Weights of a small transformer language model: vocabulary 19667, 1843M tokens.
MLP neurons of a small language model. Each row is named by its layer, matrix (gate and up: input weights) and neuron, and shows model dimensions 224-351. Each number is 200 + 20 x the weight over its row's rms, rounded and kept within 0 to 999. A neuron's up and down rows have the sign that makes its largest values positive.
After each neuron's rows, "fires on" lists the tokens most often at its 100 highest values on Wikipedia text that the model never trained on.

L3.gate929,192,206,214,236,197,208,189,187,196,214,214,235,187,199,218,214,179,205,196,196,216,201,191,194,189,175,203,173,205,215,205,197,154,209,185,207,166,220,157,199,216,189,215,172,196,242,223,172,198,225,182,222,173,221,213,190,175,229,190,189,216,170,184,197,206,218,199,221,168,222,233,182,213,197,215,231,213,207,210,222,186,236,172,255,206,209,149,174,175,211,203,217,190,230,174,213,164,188,207,234,197,206,214,214,227,200,187,217,171,212,215,179,222,186,198,185,239,201,196,206,237,221,172,209,207,196,215,178
L3.up929,223,151,212,162,220,218,192,195,208,195,180,208,187,192,210,194,190,211,209,168,221,203,225,203,236,196,201,233,188,216,220,185,187,189,217,240,175,193,212,180,195,209,197,188,167,154,192,217,224,159,199,163,193,175,177,201,207,216,230,237,212,191,233,159,201,220,199,189,219,201,218,180,234,174,186,198,166,201,196,173,182,159,179,211,196,209,201,166,230,193,198,222,211,204,226,203,163,181,218,238,207,173,200,205,208,198,205,198,176,228,192,203,188,174,188,201,185,192,239,198,239,177,194,203,174,204,216,200
fires on: " |", " (198", "or", " /", " 192"

L3.gate2302,229,177,187,211,183,156,232,188,173,145,228,220,223,170,249,202,200,210,199,201,191,217,224,212,201,172,215,221,187,164,192,207,177,237,180,203,238,182,190,222,221,185,220,218,210,235,206,155,211,189,220,235,204,179,189,237,212,214,197,185,198,205,195,215,206,173,197,205,204,206,178,203,200,221,183,226,201,217,206,213,197,232,246,228,241,223,215,192,185,248,250,197,210,248,212,188,207,213,208,182,161,180,208,208,210,194,148,156,185,170,212,195,238,169,188,219,193,208,198,207,202,213,190,227,212,193,200,205
L3.up2302,204,203,174,225,215,177,206,178,186,182,211,188,186,215,210,152,189,180,169,209,208,195,226,211,207,205,192,178,183,197,228,195,195,178,186,204,230,221,188,214,214,202,211,232,207,192,185,217,190,213,204,209,211,168,221,239,196,223,193,228,205,234,175,186,200,230,229,230,187,190,170,191,216,195,204,177,202,199,168,200,201,188,213,199,202,228,178,226,215,206,195,233,216,206,187,176,197,219,197,165,221,226,175,214,220,190,206,180,240,179,179,185,211,187,231,218,175,191,194,218,184,198,175,199,194,197,228,202
fires on: " and", " al", " &", "x", " ×", "weight"

L3.gate390,171,194,199,203,197,171,173,193,186,203,232,220,184,215,185,211,216,198,202,192,204,194,217,212,184,179,197,183,202,160,195,167,221,216,208,185,217,184,147,200,247,194,209,191,226,188,165,211,182,220,212,179,192,217,184,175,218,263,193,211,207,199,213,201,228,173,226,215,186,196,177,236,155,225,219,182,222,177,204,181,213,212,197,208,207,208,179,164,191,209,169,194,157,189,226,240,194,204,215,224,198,181,226,214,173,209,182,209,196,215,208,193,185,151,209,197,221,194,224,192,181,252,192,228,202,224,202,175
L3.up390,192,225,183,223,182,193,195,210,214,215,209,210,231,194,188,207,199,210,185,179,215,200,215,186,202,202,205,221,196,211,213,183,179,244,192,186,184,176,190,180,181,192,165,183,232,202,185,192,205,163,206,187,184,193,208,175,175,201,206,203,189,182,188,179,200,234,185,174,234,196,209,165,208,247,192,198,225,200,205,202,172,198,216,216,210,235,235,215,225,188,231,219,220,216,209,190,172,205,182,198,189,226,214,193,166,212,239,200,229,171,170,195,195,179,154,230,208,198,190,200,242,203,223,214,219,210,191,153
fires on: " |", " of", "yd", "er", "iv", " ×"

L3.gate764,196,189,174,229,242,194,217,189,187,199,193,183,167,247,185,181,165,207,195,187,193,177,175,196,212,192,177,193,189,179,208,208,217,209,186,190,210,221,190,226,215,212,222,223,180,166,194,226,185,206,216,226,214,160,190,215,221,186,161,216,201,225,191,172,192,185,231,183,177,195,200,204,213,200,200,184,210,193,193,188,197,210,216,219,199,169,207,204,215,193,203,200,186,199,180,174,218,219,227,238,187,213,218,149,227,197,181,192,175,224,196,168,203,169,161,185,194,182,214,203,217,168,179,203,196,210,190,201
L3.up764,217,235,204,216,210,209,187,213,206,193,234,242,208,208,194,184,184,225,179,162,187,190,195,164,189,215,198,181,163,201,190,189,206,185,216,205,193,219,177,223,191,171,210,195,209,201,187,218,192,215,208,223,231,193,187,213,178,191,212,171,197,229,188,186,182,152,212,189,203,230,198,228,176,216,205,182,223,208,221,169,199,229,182,196,178,178,195,199,201,194,183,225,222,179,195,227,158,201,200,193,178,182,182,197,190,170,189,176,180,199,197,162,189,178,207,192,225,216,209,202,196,209,192,188,188,185,182,192
fires on: " and", ";", " as", "-"

L3.gate832,189,216,194,167,235,168,198,179,178,189,203,168,208,226,211,230,233,200,230,198,208,184,197,227,153,209,189,216,258,159,233,195,223,206,200,210,167,186,209,197,193,206,185,208,158,198,207,229,182,215,218,190,231,185,200,231,187,211,188,206,181,228,202,200,212,202,227,183,179,202,204,241,152,193,168,189,210,186,191,218,238,202,240,225,172,188,193,185,219,189,191,164,188,197,203,191,175,224,214,219,202,197,199,206,199,157,176,225,174,219,205,215,179,200,187,238,160,205,212,172,181,207,192,209,198,208,160,191
L3.up832,169,216,187,200,211,209,207,198,207,192,214,178,196,218,217,229,185,208,169,184,206,195,190,231,216,206,177,198,203,195,180,204,160,210,199,209,193,166,211,201,155,221,173,172,189,236,206,220,183,227,178,200,183,200,207,187,228,206,189,213,186,224,217,186,202,202,152,210,255,207,224,249,224,194,159,212,177,176,193,194,215,198,237,172,229,213,210,169,209,199,214,186,172,210,197,197,185,219,224,176,175,227,219,192,182,210,211,193,219,230,192,209,202,187,191,191,177,216,182,187,167,204,226,186,208,193,214,198
fires on: " b", "d", "h", "f", "b", "D"

L3.gate776,190,230,219,183,186,130,201,175,199,173,232,202,214,192,211,192,191,164,167,201,206,195,202,176,196,186,227,169,193,170,212,197,227,190,199,227,203,189,180,197,188,205,205,186,188,208,210,234,228,200,186,205,187,198,207,251,188,202,191,215,192,180,246,207,208,185,235,200,200,180,211,190,191,192,198,228,166,229,168,178,203,224,202,227,200,214,203,197,215,185,243,178,220,242,215,208,214,193,188,204,199,192,200,196,168,183,158,199,190,221,193,237,248,209,170,207,176,197,195,201,218,194,183,208,191,208,208,157
L3.up776,191,188,225,213,183,204,199,201,181,202,220,169,208,190,175,190,200,213,179,170,232,211,231,224,201,193,209,188,195,207,194,172,185,203,219,205,211,184,248,176,184,227,213,207,173,205,177,234,209,219,168,223,212,170,203,246,178,228,192,201,180,208,185,203,197,209,213,199,236,191,187,191,187,237,178,228,204,197,192,208,223,199,180,223,186,206,223,179,214,204,218,178,208,204,170,192,202,174,184,221,189,204,196,234,211,219,199,171,233,210,208,192,222,218,166,193,204,175,224,182,184,216,192,220,197,231,197,221
fires on: " |", "b", "uff", " •", " and"

L3.gate120,211,202,205,191,225,197,202,190,175,198,197,217,195,202,169,214,143,191,230,159,214,232,188,221,203,218,200,185,231,208,186,198,198,216,174,219,189,204,193,201,220,224,224,207,187,171,209,187,196,174,176,222,239,195,201,199,213,175,189,185,149,218,207,177,176,181,189,165,208,221,215,195,194,209,194,181,198,197,185,239,210,245,178,194,182,202,192,168,207,176,211,221,229,202,215,210,232,189,210,205,170,229,201,192,199,183,205,207,203,199,215,189,223,191,210,175,178,175,173,160,213,209,214,197,220,201,225,160
L3.up120,220,204,214,198,200,189,199,204,189,231,241,193,202,179,202,217,201,196,154,199,224,217,195,220,135,171,199,178,185,187,183,178,227,149,218,190,223,217,210,168,214,176,194,230,234,179,162,160,193,201,190,177,213,206,150,198,200,173,225,246,212,210,189,202,208,195,191,187,175,199,212,211,211,230,193,201,195,195,213,224,215,198,182,201,212,195,182,196,193,225,191,206,233,199,207,194,164,240,175,185,214,223,243,210,187,214,198,205,209,200,224,225,179,209,219,193,190,217,212,198,209,178,190,201,208,195,216,183
fires on: " |", " was", "iz", " 25"

L3.gate1492,214,200,195,224,194,195,204,196,175,220,241,204,200,191,216,209,202,178,207,186,216,185,234,186,203,207,221,159,196,225,182,239,190,259,174,206,200,187,224,198,220,187,207,194,193,181,196,199,198,203,188,194,211,207,226,200,187,159,242,222,228,225,208,182,185,194,225,177,208,221,202,203,205,232,194,247,183,189,206,216,218,194,204,200,211,228,224,201,183,186,217,203,208,200,204,192,206,192,216,189,204,194,220,238,208,187,199,188,203,208,246,174,169,218,212,218,188,165,231,169,236,163,234,168,236,154,215,227
L3.up1492,213,172,179,187,186,176,196,196,204,208,178,216,212,188,153,221,180,201,190,245,211,216,195,208,213,218,210,205,228,213,200,201,193,173,186,227,181,195,198,194,184,212,179,188,186,188,166,214,201,211,202,202,222,216,232,225,186,220,210,191,218,224,184,195,204,193,178,176,224,217,187,222,211,210,220,211,215,177,207,199,205,183,178,186,187,228,192,180,210,142,193,233,209,180,192,163,220,166,223,196,215,192,181,175,218,179,206,191,189,210,205,235,197,222,222,223,206,167,203,189,181,182,202,194,196,171,219,170
fires on: " in", " of", " to", " for", "che", " Primera"

L3.gate1949,160,197,183,200,208,170,192,188,211,152,205,218,178,197,206,212,204,226,155,200,191,243,242,175,219,193,236,210,172,253,213,214,212,201,199,204,181,183,189,170,213,211,236,220,185,181,218,177,217,253,216,203,198,226,194,192,150,212,184,189,209,200,228,198,194,170,223,244,190,198,176,218,224,174,190,196,189,197,178,199,199,213,211,208,204,208,225,186,198,179,221,206,205,186,223,202,183,209,229,203,214,188,193,206,184,189,205,248,219,214,195,246,208,188,204,206,202,220,183,214,181,207,208,229,176,194,208,176
L3.up1949,158,215,180,181,254,187,188,209,222,184,230,213,219,206,189,211,230,211,197,199,167,207,214,218,199,231,187,182,224,176,209,196,195,191,200,191,191,185,195,234,218,210,227,204,210,174,190,189,209,215,210,232,198,221,211,237,213,189,187,134,223,190,238,211,201,148,194,206,240,194,236,219,239,217,217,248,213,219,200,193,188,173,177,176,224,188,194,194,188,213,243,185,210,196,195,197,204,222,192,190,217,213,196,189,209,210,215,220,185,167,171,171,200,179,181,197,230,200,194,235,184,197,195,209,193,182,188,205
fires on: " years", " series", " century", "s", " period", " War"

L3.gate1097,189,217,204,207,189,197,238,187,184,205,208,226,187,166,223,197,201,193,226,178,182,204,183,217,233,163,211,228,172,222,224,192,183,229,224,204,180,180,168,206,168,209,195,210,197,164,197,212,184,194,185,217,179,176,230,190,181,200,176,233,198,221,238,201,210,188,222,172,187,238,191,174,212,171,220,206,176,196,198,196,209,211,207,174,199,241,204,185,201,210,192,232,179,199,200,205,208,196,187,212,224,192,181,215,166,199,234,188,173,211,190,199,162,172,217,183,177,183,166,177,174,214,252,165,223,151,241,217
L3.up1097,219,157,146,194,195,156,216,211,184,207,212,228,194,213,189,228,156,195,202,215,194,217,191,230,188,201,215,226,213,249,236,191,224,190,171,212,213,165,188,203,218,242,159,170,198,188,214,172,220,201,192,188,236,206,210,230,195,195,211,190,199,238,190,224,191,208,195,196,201,192,210,231,224,225,206,219,204,183,195,161,205,236,215,211,195,186,192,213,183,200,168,202,181,196,206,169,151,204,183,164,168,211,220,185,192,213,245,211,236,184,172,200,166,191,173,188,209,164,193,211,230,195,197,221,224,180,195,211
fires on: " for", " of", " in", " spent", " living"

L3.gate968,156,217,186,199,243,190,166,174,184,205,188,220,177,175,196,199,156,217,205,209,193,220,191,198,192,202,192,204,216,171,204,165,157,224,200,237,228,180,188,208,223,177,206,231,191,205,222,223,211,202,192,200,192,184,219,195,181,226,193,234,209,188,233,219,188,213,245,182,215,245,201,171,183,205,222,223,177,201,203,164,199,207,221,172,224,174,185,157,226,202,183,168,181,211,239,249,160,191,232,227,221,158,192,212,177,203,207,205,228,198,161,189,189,191,226,196,191,172,190,220,228,176,213,219,218,169,226,219
L3.up968,221,216,219,229,197,210,167,209,177,211,169,205,224,206,177,173,159,231,214,170,193,182,179,219,195,175,223,192,168,213,198,170,173,197,240,234,187,215,237,163,202,236,168,190,184,191,171,211,193,178,201,206,228,181,194,181,195,226,184,203,201,197,207,196,177,202,264,197,170,254,236,164,193,171,229,210,199,198,225,213,186,210,190,200,220,162,197,184,191,199,156,203,154,197,174,183,210,202,225,251,217,196,213,191,190,214,212,189,188,174,227,176,178,204,255,189,207,171,197,186,197,180,203,164,182,218,251,191
fires on: " |", ".", " which"

L3.gate349,187,209,232,189,173,203,211,145,175,191,184,198,209,217,189,205,214,194,193,190,215,217,184,223,218,160,222,216,172,173,181,202,194,257,177,215,191,212,200,193,196,188,220,193,225,216,214,204,157,219,206,209,184,177,217,206,224,192,233,204,218,191,207,213,203,224,239,191,217,224,198,191,212,160,178,208,211,249,190,190,183,211,194,193,221,201,206,219,234,216,198,192,195,206,186,187,209,207,216,186,186,200,194,200,220,208,199,200,174,205,221,185,220,186,183,176,177,180,195,226,207,179,146,245,194,184,209,219
L3.up349,199,221,186,189,205,195,199,161,162,195,234,196,202,190,207,208,209,177,194,234,176,195,226,185,219,186,177,174,214,190,217,186,200,190,193,181,212,171,206,232,201,218,220,189,232,209,240,165,189,222,205,229,213,207,202,197,200,211,201,194,176,170,220,180,198,219,221,179,225,216,195,195,207,185,200,185,191,208,207,172,201,195,214,195,203,180,216,195,200,204,163,195,181,225,198,208,190,214,215,226,228,168,156,161,191,247,214,175,182,186,142,184,176,184,201,192,197,143,189,227,170,172,219,170,235,188,202,193
fires on: ".", "s.", "a."

L3.gate373,188,200,213,218,222,217,198,211,209,237,211,189,207,194,224,172,228,162,181,201,208,190,168,170,194,196,250,215,183,231,217,199,247,163,192,216,215,197,221,228,201,204,169,191,189,201,206,176,180,220,185,175,180,181,230,173,172,213,205,216,188,181,230,192,195,213,195,194,175,212,195,205,225,225,205,204,224,183,226,113,186,204,211,180,194,249,238,223,190,215,211,229,187,209,227,197,170,217,204,226,213,207,192,188,234,186,193,200,220,202,206,172,182,220,186,180,187,235,207,211,244,219,214,211,179,176,179,209
L3.up373,168,221,230,197,178,194,201,214,207,212,211,219,204,197,234,188,177,202,192,212,194,158,204,207,198,143,216,157,197,198,199,190,204,169,193,164,192,217,182,218,185,186,201,166,184,211,222,204,200,192,207,204,164,173,222,238,226,202,222,166,202,170,164,179,204,207,224,263,209,187,230,222,207,220,198,188,238,201,232,209,189,208,207,232,221,177,200,205,208,206,203,163,218,170,156,210,238,191,204,186,221,191,221,209,197,222,201,200,189,209,198,175,229,180,195,188,222,202,223,184,180,218,160,199,203,191,211,210
fires on: " |", "45", "38", "th"

L3.gate344,242,203,198,215,211,186,190,198,160,181,187,221,202,203,201,226,187,195,180,168,224,197,220,200,196,182,207,207,182,169,200,221,219,238,244,190,209,195,155,195,186,166,190,195,189,194,165,235,226,197,188,233,164,208,223,178,180,204,171,198,183,191,192,194,179,161,202,163,213,192,201,209,151,177,196,197,209,205,191,193,200,220,203,218,191,175,216,158,199,202,206,184,170,163,181,187,206,199,185,196,209,240,216,223,213,206,189,202,201,204,206,191,222,206,186,195,232,194,183,214,227,186,171,212,214,195,205,192
L3.up344,214,210,194,202,203,186,200,200,220,199,224,195,218,185,254,190,187,212,206,184,210,189,187,226,190,201,196,179,178,196,215,229,164,181,228,214,195,197,165,218,190,186,166,220,228,237,205,180,177,206,223,188,214,202,186,159,202,187,213,215,240,218,194,197,193,194,201,200,218,209,192,188,206,190,167,202,179,203,221,193,209,220,227,197,211,237,212,192,247,184,196,177,241,232,215,220,194,208,204,196,196,211,181,203,195,215,205,211,224,171,220,172,184,174,191,199,219,187,171,167,207,239,180,187,195,185,196,233
fires on: " |", ";"

L3.gate1629,171,205,249,200,201,224,198,139,161,177,215,212,221,219,209,198,211,186,185,189,174,220,205,196,202,200,203,211,210,207,181,190,223,185,195,178,186,207,188,192,231,224,203,175,194,191,197,185,167,229,191,220,186,171,200,229,174,229,163,180,179,207,181,218,196,216,186,201,199,201,190,182,166,195,225,213,221,199,187,213,226,178,200,155,212,197,191,166,211,203,184,202,217,218,184,207,228,218,216,227,197,211,181,189,178,184,195,222,199,187,179,204,202,254,186,183,188,185,214,150,203,218,197,222,216,197,165,174
L3.up1629,159,194,212,144,202,200,216,185,210,207,221,201,197,219,159,198,191,240,188,203,180,178,227,197,219,190,191,155,221,175,201,221,229,187,179,179,168,217,197,228,232,187,207,219,208,183,225,201,203,226,200,184,208,198,200,167,192,197,181,203,186,273,189,181,178,204,219,217,199,211,191,187,165,194,225,236,172,209,223,204,207,218,251,173,182,206,186,199,200,210,167,198,195,206,182,236,190,194,178,191,198,192,182,158,203,231,177,188,196,219,198,186,183,224,195,171,191,200,204,203,220,199,218,203,223,242,219,229
fires on: "—", " –", "–", " —", " -", ";"

L3.gate841,186,199,244,185,224,219,186,201,197,197,211,188,213,165,174,221,187,202,122,216,210,199,210,164,203,232,218,208,195,194,210,196,187,152,161,200,211,194,191,207,249,227,178,207,206,207,179,201,190,203,165,168,206,172,198,201,183,205,177,234,187,203,217,199,231,188,157,233,204,226,230,212,218,200,208,193,208,194,195,165,177,182,208,190,212,210,194,189,239,183,191,193,211,211,168,189,158,196,194,242,172,195,228,168,179,212,188,233,196,177,200,207,193,212,151,188,233,179,201,173,197,199,232,191,200,193,186,201
L3.up841,181,218,187,167,213,223,137,202,174,210,182,187,230,185,212,190,195,230,192,217,212,207,198,195,213,207,193,188,177,213,197,206,212,199,176,182,152,201,214,201,229,196,222,175,203,158,172,205,190,213,191,215,212,198,217,183,174,208,175,213,217,230,225,173,191,197,196,198,238,195,258,201,209,223,161,198,199,137,180,206,195,196,225,177,178,186,192,211,192,202,192,187,177,193,196,229,207,238,220,209,195,137,229,195,203,198,178,191,218,185,180,210,173,222,197,221,224,196,215,187,198,210,199,253,233,217,174,209
fires on: ";", ":", " –", "s:", " included"

L3.gate742,203,213,244,187,163,192,205,167,203,225,202,212,187,234,197,182,177,176,176,197,236,168,199,188,191,213,206,175,193,227,196,175,218,209,203,218,192,223,214,186,241,225,185,199,181,203,203,227,209,213,185,240,200,208,196,205,172,180,217,199,173,216,210,169,220,180,203,209,213,226,208,189,213,187,188,222,202,173,155,163,196,220,245,186,199,195,170,192,177,199,187,181,220,174,194,181,229,208,193,252,222,185,207,192,199,221,166,217,165,224,220,203,189,215,220,221,198,221,190,200,178,221,236,211,199,202,207,225
L3.up742,177,190,233,178,198,185,190,187,206,235,229,207,163,192,205,197,205,212,202,204,177,200,188,194,203,205,216,195,210,208,197,188,219,229,161,207,161,226,180,179,199,208,213,186,204,222,170,182,228,195,229,195,209,191,208,213,177,183,224,230,228,217,229,185,195,162,225,215,201,237,197,243,223,192,182,203,222,190,201,206,221,207,198,183,186,194,216,184,222,174,220,227,161,156,194,207,223,243,207,221,194,189,177,201,208,219,207,215,147,185,202,205,212,187,209,218,202,187,190,195,194,237,212,211,174,209,173,203
fires on: "\n", " to", " in", " by", " for", " of"

L3.gate957,214,192,203,204,184,194,174,191,189,200,176,228,191,192,235,218,192,172,207,201,205,197,211,219,185,201,214,216,198,195,200,219,215,212,203,224,186,204,183,163,228,183,192,220,213,227,200,193,209,198,178,198,138,191,176,199,207,191,196,184,248,212,168,210,226,223,189,201,180,180,189,172,223,194,213,203,199,201,203,221,190,188,186,247,247,220,168,199,164,174,194,200,202,202,207,195,163,207,181,186,184,217,198,214,193,181,192,166,196,207,222,202,243,197,185,211,261,201,162,202,196,222,176,178,184,214,181,226
L3.up957,244,189,205,208,150,193,196,226,195,167,201,185,210,240,194,192,189,177,160,191,207,223,199,206,197,198,221,228,175,217,212,235,212,204,205,198,176,208,193,214,245,203,165,227,190,157,181,173,180,187,166,195,200,217,229,194,211,184,196,174,225,177,206,180,194,217,233,167,231,209,187,203,200,207,189,210,185,169,231,199,204,197,210,183,207,208,183,184,220,215,210,183,208,206,192,183,214,185,188,194,240,214,203,176,218,254,226,193,180,203,201,225,211,190,242,182,198,200,188,238,230,195,191,157,215,199,206,210
fires on: " |", " /", "-", "-d", " ft"

L3.gate1449,237,243,225,246,213,203,210,194,194,218,167,163,259,197,195,188,212,195,187,171,192,198,195,179,222,223,210,196,194,195,207,192,231,191,190,177,215,215,198,218,189,217,221,206,231,214,183,226,186,203,210,185,205,193,192,202,202,175,209,235,201,226,169,246,208,213,175,170,178,211,203,209,201,168,199,199,205,182,180,228,228,217,188,208,235,207,186,199,183,185,244,213,211,195,198,166,201,200,178,183,167,183,191,174,194,191,245,179,208,219,195,191,173,134,188,191,181,209,172,191,213,215,233,205,170,254,199,206
L3.up1449,210,155,189,233,201,195,197,195,204,171,197,210,198,208,203,197,184,174,164,199,201,196,222,191,208,168,198,232,199,189,189,215,190,224,209,224,186,207,205,211,214,217,206,237,163,210,160,214,226,190,205,200,160,192,202,229,219,198,183,233,204,161,193,175,168,187,208,222,202,232,235,231,196,217,158,223,173,251,185,230,217,204,218,167,221,218,228,184,209,190,185,184,189,190,203,197,222,211,201,202,195,217,207,218,202,214,213,185,233,171,222,181,248,202,208,259,196,189,227,198,230,176,249,204,215,194,209,213
fires on: "k", "at", "ak", "T", " that", " That"

L3.gate1924,177,202,171,184,204,217,176,169,179,204,192,196,225,210,221,224,186,187,197,198,215,195,188,213,244,194,202,192,225,189,208,174,173,239,187,232,224,199,186,220,196,210,195,195,195,215,221,186,165,241,170,187,164,225,232,204,223,207,182,210,190,205,165,202,193,203,213,184,205,234,177,168,203,210,201,223,210,207,197,166,125,207,192,173,214,204,195,184,208,217,192,208,172,185,193,209,179,193,209,219,166,193,205,191,225,193,206,200,184,211,221,187,232,187,210,187,170,210,190,176,168,177,188,219,195,189,212,219
L3.up1924,190,234,201,219,230,205,136,202,199,185,201,192,204,199,197,192,191,210,225,215,159,193,217,183,214,193,200,196,178,178,196,193,179,222,163,181,143,171,206,176,173,194,215,200,161,191,255,212,200,160,219,185,172,210,164,195,202,192,219,186,251,208,213,236,201,219,206,188,209,192,183,181,231,166,192,194,199,219,203,197,215,196,197,184,203,212,212,198,211,225,190,194,229,224,201,169,198,191,207,211,182,176,182,211,192,200,227,201,182,209,178,187,198,211,170,197,180,184,195,191,187,193,199,237,191,191,200,228
fires on: ".", "s.", ")."

L3.gate217,227,214,232,215,205,206,176,178,182,197,176,196,209,179,232,201,190,187,162,181,201,194,202,213,196,233,209,188,152,178,210,160,220,217,173,194,209,209,194,213,214,200,198,199,212,225,177,190,181,203,186,184,222,193,182,226,209,162,179,218,256,168,213,205,207,167,182,219,181,189,206,198,206,171,200,180,163,207,183,185,173,199,206,176,185,186,171,197,236,220,217,215,194,199,190,150,211,220,180,211,211,204,182,197,222,165,215,196,210,152,199,188,165,172,212,194,203,174,196,191,203,203,193,209,182,203,204,163
L3.up217,231,193,231,183,198,183,195,214,181,209,227,130,212,208,215,197,213,176,190,192,213,191,196,219,211,173,198,237,152,177,193,230,187,187,183,197,205,183,199,212,204,198,193,200,227,193,196,224,195,186,180,222,183,219,235,180,195,203,188,258,181,198,198,214,187,218,185,212,196,205,179,251,233,203,206,215,180,159,207,170,209,174,170,159,172,225,240,201,199,172,214,217,215,214,158,202,186,180,211,202,201,151,206,151,208,211,210,209,187,217,210,192,176,211,222,202,185,219,174,221,212,212,211,234,182,181,172,193
fires on: "am", " Ram", "k", "th", "ak", "av"

L3.gate200,189,191,209,196,193,194,184,178,174,203,222,217,222,225,199,233,235,205,162,205,197,174,216,224,207,223,197,212,241,212,211,179,213,201,206,229,218,205,169,195,187,196,187,220,188,219,235,136,200,204,184,202,181,202,200,177,194,165,226,210,181,193,195,182,194,236,211,206,212,209,203,210,203,198,204,186,193,206,178,228,214,230,198,204,186,208,148,176,179,213,174,173,185,191,185,182,186,196,188,179,185,207,210,215,184,214,213,191,206,226,204,201,159,181,215,213,206,194,189,185,204,221,190,182,215,146,223,219
L3.up200,207,180,196,210,172,194,226,197,188,195,180,197,182,190,217,213,199,214,208,195,197,195,191,216,227,185,200,172,177,225,184,171,208,184,199,205,165,210,202,254,187,209,205,208,241,180,196,193,205,230,167,170,215,211,168,222,183,178,212,176,186,182,208,203,209,196,215,194,188,197,168,234,201,213,197,187,184,223,205,212,210,211,209,206,223,219,191,187,191,214,208,182,208,228,160,171,210,224,206,192,207,216,186,199,195,194,188,177,189,206,225,225,190,188,201,187,183,209,226,202,204,176,203,174,212,198,215,212
fires on: " No", " no", "es", "o", "yl", " any"

L3.gate961,186,192,148,182,202,199,204,183,187,227,234,191,173,229,185,207,205,177,227,199,182,154,180,227,187,175,225,205,192,180,180,180,188,194,217,212,238,151,171,187,157,224,215,177,216,203,160,224,199,170,194,200,181,193,217,222,177,184,166,203,193,217,188,219,210,206,176,207,202,230,190,182,181,206,206,195,187,178,191,207,220,199,193,167,205,211,196,165,206,169,204,185,192,239,222,199,186,206,198,181,208,214,224,219,194,204,247,187,238,219,237,210,203,204,206,192,161,183,162,166,204,242,201,208,239,249,198,186
L3.up961,205,208,214,228,224,182,193,204,205,222,166,166,173,146,184,191,180,229,180,218,239,231,196,213,188,213,200,171,198,224,181,202,208,228,232,225,196,170,183,198,176,206,193,193,231,219,224,209,166,230,155,211,201,191,244,199,225,226,163,214,213,198,165,208,220,181,201,192,220,191,202,168,200,206,202,186,185,206,209,209,217,217,193,235,237,187,175,193,184,185,206,209,198,209,219,223,204,239,162,224,203,187,194,208,175,223,198,212,235,216,226,218,225,145,214,209,178,260,204,169,203,204,166,190,195,260,216,211
fires on: " |", "f", " —N/a"

L3.gate1439,242,221,201,220,197,211,204,179,206,176,203,182,172,166,212,195,195,184,168,163,175,234,241,168,217,173,212,186,219,189,224,213,161,169,200,218,255,235,172,222,189,221,210,208,228,221,187,220,206,200,193,199,227,157,192,237,182,193,181,193,221,238,183,207,197,203,167,202,206,187,194,198,180,197,195,209,199,191,185,207,184,211,204,227,220,188,184,197,199,189,222,204,201,240,189,205,221,233,212,219,211,204,179,215,195,176,203,211,199,189,205,207,268,199,164,222,226,218,199,204,202,219,178,210,187,212,168,188
L3.up1439,177,208,191,213,185,193,186,195,206,197,212,220,200,198,221,220,188,217,196,219,175,187,207,227,210,158,203,179,218,194,172,208,189,180,218,211,209,196,214,201,186,178,246,205,211,183,194,195,186,211,170,198,209,179,179,212,186,211,196,202,218,190,207,178,202,203,216,193,226,203,231,207,192,220,229,191,241,226,197,194,214,236,190,202,206,196,228,181,196,219,243,213,182,188,205,213,202,245,233,172,249,211,194,187,227,226,190,186,234,184,188,191,182,174,200,174,199,220,218,223,196,163,222,204,199,189,205,206
fires on: " and", " to", "–199", " &", " or"

L3.gate1433,187,167,228,218,174,190,204,194,176,199,230,205,189,201,211,199,205,203,174,158,164,216,230,241,178,188,207,187,219,208,197,207,205,200,233,227,215,227,189,213,172,194,196,196,229,231,210,184,214,239,165,200,223,210,179,192,209,230,191,199,216,198,212,198,199,208,183,221,247,219,195,223,194,216,177,231,164,180,193,189,208,224,185,195,237,248,216,192,186,202,209,175,207,236,179,203,188,196,232,218,206,165,197,189,179,193,189,203,183,191,240,222,235,223,215,193,183,159,201,205,231,202,160,200,186,234,165,234
L3.up1433,181,192,195,185,185,176,197,191,218,178,203,206,225,183,228,205,174,206,203,140,165,165,235,191,203,195,209,195,214,203,197,223,171,202,217,188,222,178,181,175,199,197,216,208,205,192,205,184,202,194,175,199,205,200,171,221,178,189,191,197,220,214,205,225,193,148,210,227,189,228,180,197,204,181,185,184,180,193,211,156,197,154,181,223,225,186,223,204,187,219,205,212,197,198,167,212,206,189,214,233,201,209,187,188,235,196,205,188,191,214,201,188,235,183,172,213,187,199,212,179,195,207,170,223,190,206,183,186
fires on: " to", " and", " ×", "-", " -"